python train.py --n_layer=11 --d_model=256 --n_head=3 --n_kv_head=1 --head_dim=64 --d_mlp=704 --vocab_size=4096 --activation="swiglu" --norm="rmsnorm" --norm_place="pre" --norm_eps=1e-05 --positions="rope" --rope_base=100000.0 --rope_fraction=1.0 --qk_norm=true --attn_scale=0.125 --bias="all" --tie_embeddings=false --parallel_block=false --init="normal" --init_std_qkv=0.0312 --init_std_o=0.00665 --init_std_up=0.0312 --init_std_down=0.00665 --optimizer="muon" --lr=0.0228 --beta1=0.95 --weight_decay=0.017 --lr_head=0.0075 --warmup_steps=0 --schedule="wsd" --decay_fraction=0.608 --decay_shape="linear" --final_lr_fraction=0.0 --batch_tokens=65536 --seq_len=512 --doc_mask=true --train_tokens=278000000 --steps=4242 --dataset="wikipedia_en"
MLP neurons of a small language model. Each row is named by its layer, matrix (gate and up: input weights; down: output weights) and neuron, and shows model dimensions 160-255. Each number is 500 + 25 x the weight over its row's rms, rounded and kept within 0 to 999. Numbers have three digits each. A neuron's up and down rows have the sign that makes its largest values positive.
After each neuron's rows, "fires on" lists the tokens most often at its 100 highest values on Wikipedia text that the model never trained on. A number after a token or word is its count.

L2.gate347:494488514473473494501475474541519474504492499508522508503500516495483477540572537494544508504489473520518525513510499476500490472483517464469529483512497477522481521530526489514504484513531517533520511519481484479505497494513462531511512507506541506481472466515489500505531495444530546473
L2.up347:535492499512501528474483480497458487476509538434456483511520533504537517512539584486558561536511508529520505519528542513497477499536511501520501471500505479482500477499504494491523502520484532535513496494499493496532503467515506509504489473472516520493477444518538514523463528513497480479
L2.down347:485481537493497491503456521482500485511485459521540489458501492479442527470498492501498504521519506518468521498516500522483507524495479516488459510478528522526514538532535501471532508502486488560468514480520531518504495497517506556508492486501503514462521535524453525497524516526482484513
fires on: "-" 35, "al" 16, "ial" 7, "et" 5, "ars" 5

L3.gate169:506459513496474505536528425514473520487517506453541493451505472495504551522490546511512500512529469519517537504504492487519526497482491498443503486532490477512527490479498496483510523495525484496534505547482521565523517509517511459512519503487531465522487515456495497530502474499496500476
L3.up169:512479472518482517491509482500463546493518466514513507492527549472472547509488535533508525465468497510476498481497491529528468525497509471471496508503508479488494496474541432489506501483567480520476491519464524521508518513475486493491520532518501509545528471474510509515498477492505494476
L3.down169:486478482542499533515494518503518489512492430525503531488517506471531457508509497506482516480479481510502499454520507495502472467453479460529483495476514522514477517491507515512490493474440568518489531498508503457515524484492531515478471517528515496450520534499506463545493490542513539547
fires on: "." 21, "it" 17, "ac" 12, "p" 6, "ia" 6

L6.gate258:503484483453508514518563478496517530477509527501487549477475507511500487481518578522462491516512529494500502501547529515464493480524500483516468512480526511478481529491503532458499537517505463490467491518547534491500495494472529505495510528492477485510518519464454534475519533483496462460
L6.up258:527492538481498529522479515547502485507526428467504493523468494489530516501500489507500515496505468531471453459536485463517466532528545507533522489450505508509513501465538466487492510503499527487491523475502499502492504469532483521531536476495479517544479531461486497516538518524513505533
L6.down258:517518481493471448525520497507495469493512468517529493509486517500522513507520534500475486448496530472477441484531519496532541515479506488521532492497510509482488489496504555517476469518486473529507555452482499491458477476478522513504488488545476490512504471461473519483490533527486478454
fires on: ")," 23, " and" 19, "," 11, " Japanese" 10, "er and" 8, ", a" 6

L2.gate605:493511510485465549514498509513543487502476472521484501532487554525479490450494502484546503520487521497474461476498484507473524536512518486485491508476498475489530460443500557516513507512564539500450494538475484462511469547479488483511483479512534506475525503506472495539516487504505509504
L2.up605:522526502499510475537482522500504525498467524512497519470455512518483482447509492519491447467504470530482464516528552497514497558503487496510477509451512488491525472536497487480523489544504519484511530501499507477531492470515520481520503513534499507525505484484500506520514529489500458506
L2.down605:510514431529516503522492523509515488470489496500518469526537487495488521461450481453509495539546473481490497509463493503508508519533497520499474480485499424518513486527460481481499515498502501498492440455502497517526496488504528480478498519527464484526482534509530536510555518494478491490
fires on: " exp" 15, " St." 12, " Stadium" 11, "ue" 9, " name" 8, "ville" 7

L3.gate414:503501516535469490489505485510488495494500472518508497527462496508503512491506513511428523517496488481477513502506507511474511491480454521472498575540495482490525493517484549487507523507492481500543503489507508547457477483523485496483513476469484516476487533525484484495494538516471473460
L3.up414:538517511519497535509519469505515468495485499543500560528496519500571485508558528482467519491539491526498515535500498457480424457480490516524454532530476501501493527521498479494488526575460508487506483533540501479506506510510505494477480480478500488482479481507468506484504512470515493495
L3.down414:458476494495473496487487494457529531482503515504501557486482534477450515458512468478510555474498509521528503470470540506488509516512475529483500479510488461546458467521486491502499480487482448517441444460510479473477522517462508526502480524484505509472521507529457499527518483495465550491
fires on: " | " 43, "0" 13, " Ad" 5, "-" 5, "/" 5

L6.gate345:518518505513476499529557515507532481483509535522512505460456480522515523514500500478475472496493465471540515490530528516529497527478501524523509523481517486520504488501477494522477516522465538506500436499465493440484497493498493503467513483533473507493538462499472535526514499475473464474
L6.up345:510546504519507467501499494489484524467504456480493490483497495473490511539478576508482462460524486497533513486537495548457503494467476523488523529497471482528506493482518510536495516485497491482502482487470486523527514491513512500498547503504500472466466520490470503490514519460481494547
L6.down345:484561504493508458516528461477543443479523517518548526479479501484519443522531527518451487496513517474538534520479506485513493480512436495509497502506498498516492487527472558519519512487477541494498435502524524516484493483534531490528522511517518495487469483527505522525492464504480509502
fires on: "'" 25, "attle" 13, " post" 9, "ly" 7, "." 6, "ac" 5

L3.gate491:469515486495519518476528476507534480496532486549467470502500556522520492484534477470480481456472507556498435530551450506517490485517530505504556480478505497450468476484511491519495505464518493469450481543544511473501540508550491501449499485535543486479519487471507521514511462488465489512
L3.up491:494520516521504503491501489502510497518471484531479501518481533531525515473528543519501498519475455481501517453474475503472544504530528559473451541509450486484537495529492521497493523497438508513509482502467493499441565502542450506465484486482495469537467557544520509516495516494485522472
L3.down491:467508491503516547510466469525507482521532537508472477484490483542470493552545506533533502551536447513480490468529520534482490479488486502503456509461507478497533460508486479552455508499487484515495513492452535532479481474541561527507507465505526502521472508472474469473462509485502469472
fires on: "or" 22, " Dr" 22, "er" 12, " rem" 12, "om" 8

L3.gate606:528515507490525492456520500496491496486507453518485493505499468476505530516449546513506501492557482504553509532510441510494515525532538557478512502508481461505506459508485455452507440468492490488487517489526527509501465445488500520502521520529482482503530479506500486535469498451509467492
L3.up606:476556485520505535496516493514491537491537514521479560500448541497454517498470535492549501491428478524491513448501513525557499501491470525477513497514513489483482470522471535497506489481533515523502512477493496465511494489523532485492512522518445484474496506461510531508495517510496517547
L3.down606:522495507517453534515481518487510498460449474521481469399493509472458468522501539508520493490485521471484491523483554502504453519513478505507532519491495480542515482500499520491506516518520474519499485473482511486530519504473516440508515564512452541497495472560510490476525505518516510498
fires on: "al" 22, "el" 8, "l" 8, "ap" 6, "sel" 5, "ol" 5

L8.gate446:533511544487507497521551428499491518517539510455466504513548510508482493515494503509502518518444502541511491507483492539506506505493486528502505485452486488488488466488548516511473530503505521488561482522564511438526492553537519497512516491498485529534568551482509500492517502540509448487
L8.up446:541508537452529440509492484539491522528474546499502506522505512549502479514486517442490507487544509507510485532513522548499475511520505522501464456462547530488499485552494543527512489477476530510507513504560486526543499483560523460491456482495518508483515540530504508495505525503486510469
L8.down446:530505509459522484478512492508492471527513539496553495482441465458463530504486534491492490497463494523493493500465526477498488467527487483514524507498473492469494522482505448511495503475499506525483502497430497490515494523502581516466505515527483476484520506479507488471533503524489523518
fires on: "ly" 29, "ely" 8, "ally" 6, "ically" 6, " well" 5

L3.gate651:514486547489492559507514478505515468552544507511471503509516513507493522509543484518509487498476525534510511533509491479503526491560503474504512497475493443461497504520529490556494499493475483518524466528536457460515493511481458501520462537509505502535503470476544516497479475482456468479
L3.up651:493484489502471504509541458522491479469519490477492495527481503574515527532513488486492467521511495484508471464501545507484494548505488539504503502518503472530543457517517506508475500524508487527503545453508491455482516499473511472472520520544495490486524516488460487497505497508483499428
L3.down651:471525485531486559505524508497537471547515510504521499497524490506493515504503486497497454528493487509483507496503483492497514485482483547506474492473520531526489535522518537545507535497519491489525511484516480455508466504478514462490513485491511502516478535526505505491487442562468457499
fires on: "ly" 23, "ead" 10, "us" 7, "ally" 7, "ently" 6, " also" 6

L8.gate122:468487478509530498531491488496512450514530485510424504490486521477534510509493461531517516526476505479481537533493506520517496510477542457490470462423515491508525499522537511523446496477480485496516500500518468445498471500522483459485530486498492559558506559528525493487488487506483489506
L8.up122:503473500492522511544523509507500471528515479499412522494489526485525495535520502511531532505514522472494503536493512496538538481530571503515442468446493489524527526527514514507459509533505505493512455504517500464512483508499452473494514492480497528557523541529510494494497516509478517529
L8.down122:541508499491562444504504479550506496450513475522488514499463492521463474511478531484556472454544508476477477459482481486475520535518457507463544497507480531530508499500485471530536477505536539513490462500538510490530511496479492473521512490541487528504503491549495495473489467528491493492
fires on: " and" 27, ", and" 11, "," 7, " s" 5, " go" 4, "o" 4

L3.gate379:508496514486463508507495497483521503503472515520460531505507486504476511496526485497478514503525494519497497508518478529450522493489531503505514489548501494516489497526489498519503525534521507484485459507516530483509536469494492527466467464465493535489534490507516522481461550554492523476
L3.up379:511527474508542527492489514493458515497487490503499518517522477461475469478527531502497515497509508496467513506532521467485532541483494489525463444465507518518508510467498542561485531494522481525505516506509481462509496509487448492525505496507492516490501471487474518450532477498480503486
L3.down379:516503523460452466502485470491500518476521491521473495504532506496502493480508488504491514510497511523514489477491477489491470488529499523485456483493529514483497487491475482517519515486524491443547470517490491506474463495512486492514487496487519504460489487498538506448526513522505496487
fires on: " W" 41, "W" 21, "w" 16, "\n\n" 11, " w" 10

L8.gate600:506468470490488525509495488500501463462461502478520516504562537524532548494532519478494510515484490501502531480465491514456467522502495504509481442508478514497493501482482446482503475527535492517502478444511499495490522494480481505453484482528475491508544500493534514475528566498479493509
L8.up600:474512478474463518469522528474560511509489501520537513494484440506497491517510519510505533475553554464491498539503500524499512491492488535490465504478478482469507524488512489491536492506523500544514471515488516463484516493465481493492491487492491516505524446502536491494549479473497492527
L8.down600:504460487498467484478496508532479502484489505494510485549516551511478524518507505490503534471467487511521515495505519535534527557528496541506514497485494469540512493484495522520536516541461516523536496505472502514498495499510493456488540478503543525519490529534516490524527549457468477504
fires on: " W" 38, " w" 11, " | " 9, " |" 5, " Sw" 5

L3.gate67:490507484483491540498500530467538502491468490507460503502487464539537485480494490526503476507507497500487525511498493449507494508512502480493476526555528522545469485439530513492492537512506510491524500483531494529499522531440476488518449523478491494465489476516452524545478483492493453496
L3.up67:531488467489502476474468459504520511499482554469488552513531528515506501533484512481507496498518520504508512507469475500536519469470466496482502492518492550527538508524536529483463541481477478495525473490527527494495485504473529500489512464500518511519484491511516451497511468484508494509
L3.down67:472522498542510538478497496525516497469500473438527527537490511476509540465522498539500521502480537491463511458523519459504510495497537525482506499499505484516542535522459469476501521534497528502476522503440521481511519502460508520518484481502540489516495487500483464442491527486451491488
fires on: " two" 23, " three" 7, " four" 6, " Other" 5, "ay" 5, "it" 4

L2.gate681:488515489521486517485501488468514504477529533474488499530496494501539495537539542500517532503474455531476502467516519473504491494464465483512519552523495511493560488482493525473449525463524469523557470474531556516519539499507491513486568521472498485531509508531494474514448478508482508494
L2.up681:513488497506479470469484496508471477523496483491511491515504501512482497491507553489526465525536482499527476514510525484486483506475491503481489461504497532470506520504504452486502506502477522512480491476523515500507508504540540490452510489479455533443523478506526488509454494517485505466
L2.down681:492538508542513487514503548515506501487484520465507554571467502512552550497521493484501467480506478512522520519501561429539523471546488485466499543506551488485487474488500509515485493498483513511474452531510567479493508513493504525500553484498489466488507492507538531460477508479481459515
fires on: "-" 17, "ast" 11, " " 11, "." 10, "/" 9

L3.gate266:486489514511491462512502521485543513455484540470483487444524491550538511500475535493489501520520496495507468476490483544528486494479487536538517548519485500486526504477491536496549511484489485518523474543493518518532482497525502501493480528543514516493483539490560527552493446505509474513
L3.up266:455484490490475475519529517493474487503475474525492513478499519450523536487504502552513534523521497489509501525485471456516470538469517490463494497518519499512476480475484498492525530473496503501490511533460485554496496519482560514547496524512505505517485539487531496504472482483509437480
L3.down266:510504477500530536489486453528489519523440490553466481541498506523516568451457481498521525492508527492482497537507502516523463495511510504559538503499476522501528538439512495521519512518467501499492532508527501510497470460507514447543538474477530484472478474498525509536483505505500516474
fires on: "ation" 17, "e" 15, "ies" 12, "it" 6, "on" 4, "ac" 4

L8.gate199:475505553501529483500510461490554488498506524502510532467469546464555493536479528481468462504526509492498494536484499569493509485492512488479488500522506520516534486493493527505485540500517525524485457512505520491498524463488495529499500511508515528506509503483467459486479504531506490506
L8.up199:508492501496529485524510530496490473499542514469469508498509525533498451503488508487508481451507516496495486479551505511491482530485525487475517516493515517522490501466490522501504535521531498493495462520492524465496493462517519500478561491479490464512501506511465491505533506504508542534
L8.down199:471495508517525481495511478438508521464506533497535541469475484512488536519476471488500472510520465518512467495477473490471534486521497487518495478513511462488497506470469516489506493535497490497454495500519484511475511418440532515480488495465545550517524497475490515497484536458512488498
fires on: ", and" 16, " " 16, ")," 11, ") and" 9, "ing" 6, " and" 4

L2.gate664:513489493503474488477492553418489478543482485503474476508495485509508522478535472542490526498452502551521490485496481462466483544525490438533522493515517484565544532501512496446494528504495514501534495498463525483508477543496510506521523544512562497489503541516500470482487488481461511518
L2.up664:492504500497538515431501501464511485505504514513520514547550482525517505454503487510525535511490521495512538480520524511526545487493477516522512513544497530529551518505557477456485507487509481553482518487457504487512422490493497511469493512509523526492459511527513515526500474502469484514
L2.down664:432498509545507508518505485510477487519517528499452483513474493471510517504519481503470516494507465541509488452485496506524533537490484480509506470455474498525462521439531558483460525512491469513466508475473504507472458528509488483522509473496484535531490518521514516490511528503513513493
fires on: " most" 24, "j" 8, " three" 8, " four" 6, " half" 5

L3.gate133:447507497514530466511489502501500496442504504491489461518504468499561535438486502560476483497522494492475504496538454468501513482507492521491502511468514513504497467517513518507490454540467467474508521506495520520496477510517489442500515508490490502490491469487483526539479504493513488469
L3.up133:437500513513512514480441472511487476486544497507482522510519470506500510495517521514565475472478499516503541518483497537522497507481513519504526489546517536489433505465506483468485472495464476502476464519507558534519487491519504528490534523485487539491481519484492509494500486505520515519
L3.down133:533493505485509495517473500537510536504509501502472487504480495517443478527488481460487477525522538488514501451494541507469503507479558518505518505475473496530497454555477507531482466476488502488508496503524462487466487524495518505475471520492492497523503556519536501504499508481503520504
fires on: "el" 23, " del" 10, "c" 7, "yl" 6, "al" 5, "in" 4